MLP neurons of a small language model. Each row is named by its layer, matrix (down: output weights) and neuron, and shows model dimensions 240-303. Each number is 50 + 12 x the weight over its row's rms, rounded and kept within 0 to 99.
After each neuron's rows, "raises" lists the tokens whose logits its output raises most directly, leaving later layers aside.

L5.down1492:41 43 36 61 58 42 65 47 54 69 31 63 29 55 41 56 45 44 43 65 33 37 40 43 22 61 58 43 78 73 60 55 39 47 40 60 68 49 24 50 49 41 51 55 50 46 49 41 57 49 22 57 42 58 78 69 57 43 42 51 58 53 40 42
raises: "ge", "gar", "berg", "mann", "man"

L6.down295:68 45 26 24 50 40 68 48 50 49 58 66 37 52 64 41 36 44 47 55 41 48 54 58 17 43 39 35 49 49 56 44 57 45 48 56 27 61 56 47 33 48 59 32 78 77 40 39 51 33 26 48 58 39 54 56 44 45 45 66 35 43 66 32
raises: "1", "es", "2", "terior", "4"

L5.down491:41 51 55 43 38 51 35 56 04 35 24 47 62 39 41 51 56 55 52 45 49 51 43 60 38 58 46 45 43 55 34 59 51 55 49 35 53 50 66 43 56 75 43 68 53 60 28 35 71 62 54 76 60 45 39 42 49 83 56 52 33 36 35 38
raises: "ary", "amic", "omial", "ment", "astic"

L2.down216:37 39 43 33 67 69 63 38 62 48 22 50 71 58 58 41 53 63 38 44 48 55 45 60 52 75 39 53 62 51 50 50 53 46 28 51 38 63 52 53 49 59 64 59 49 46 55 58 34 49 51 52 49 44 30 37 69 54 46 48 40 19 57 46
raises: "ate", "ial", "'", ",", "-"

L5.down1381:39 44 58 42 60 51 32 16 61 46 46 68 66 47 65 39 43 70 72 59 56 44 21 50 61 63 41 35 37 33 51 65 52 55 63 69 84 24 46 63 35 60 40 74 32 42 54 53 38 52 54 49 48 48 51 60 59 51 51 36 32 46 43 47
raises: "'", "’", " |", " was", " is"

L5.down1147:26 47 57 39 55 50 31 44 39 45 39 45 58 55 41 63 52 64 51 41 19 38 57 39 51 52 66 59 72 56 80 31 62 50 68 46 46 66 46 50 54 44 47 31 59 59 72 35 64 66 40 46 49 36 54 55 51 46 33 47 55 72 39 58
raises: "eld", "el", "ired", "ear", "et"

L6.down1354:39 28 46 49 61 68 38 35 64 69 33 61 46 62 33 62 42 34 51 46 51 45 47 60 64 68 51 39 44 54 56 51 61 79 48 63 39 55 55 63 40 53 40 56 51 56 21 56 52 29 57 24 49 48 31 27 38 47 50 48 64 38 52 49
raises: "eter", ".;", "ent", "augh", "ia"

L6.down723:62 47 66 52 38 61 50 61 39 90 41 46 57 48 30 50 64 48 36 51 57 62 44 30 57 46 55 43 64 38 37 59 47 42 58 58 40 64 39 29 41 28 40 55 33 59 47 51 49 57 55 50 42 19 50 69 48 46 56 45 39 53 65 51
raises: "a", "ac", "ing", "e", "ally"

L6.down1637:56 44 45 61 55 46 46 35 51 52 46 39 43 70 33 58 59 31 54 47 46 46 45 55 58 73 56 41 48 58 47 50 31 44 46 29 62 60 37 52 42 48 48 21 51 45 63 53 22 55 27 62 36 53 57 40 58 70 50 58 40 48 59 33
raises: "ia", "ic", "ric", "ian", "e"

L6.down121:58 65 50 37 30 43 36 32 56 58 27 38 55 69 37 37 49 67 37 56 87 39 44 61 63 33 67 62 28 49 48 48 69 47 49 49 54 65 37 79 46 85 52 39 63 31 57 54 46 36 57 47 58 70 52 38 34 62 54 42 37 49 47 53
raises: "s", "ery", "ered", "ers", "ering"

L2.down886:49 45 39 52 43 46 55 84 53 19 49 34 55 36 59 31 58 49 39 36 70 35 39 67 66 44 36 58 61 42 44 66 68 54 53 25 55 29 46 60 70 32 47 67 41 71 51 61 60 62 42 30 31 47 64 36 34 69 60 68 46 44 43 58
raises: "ays", "ough", "ians", "ke", "ene"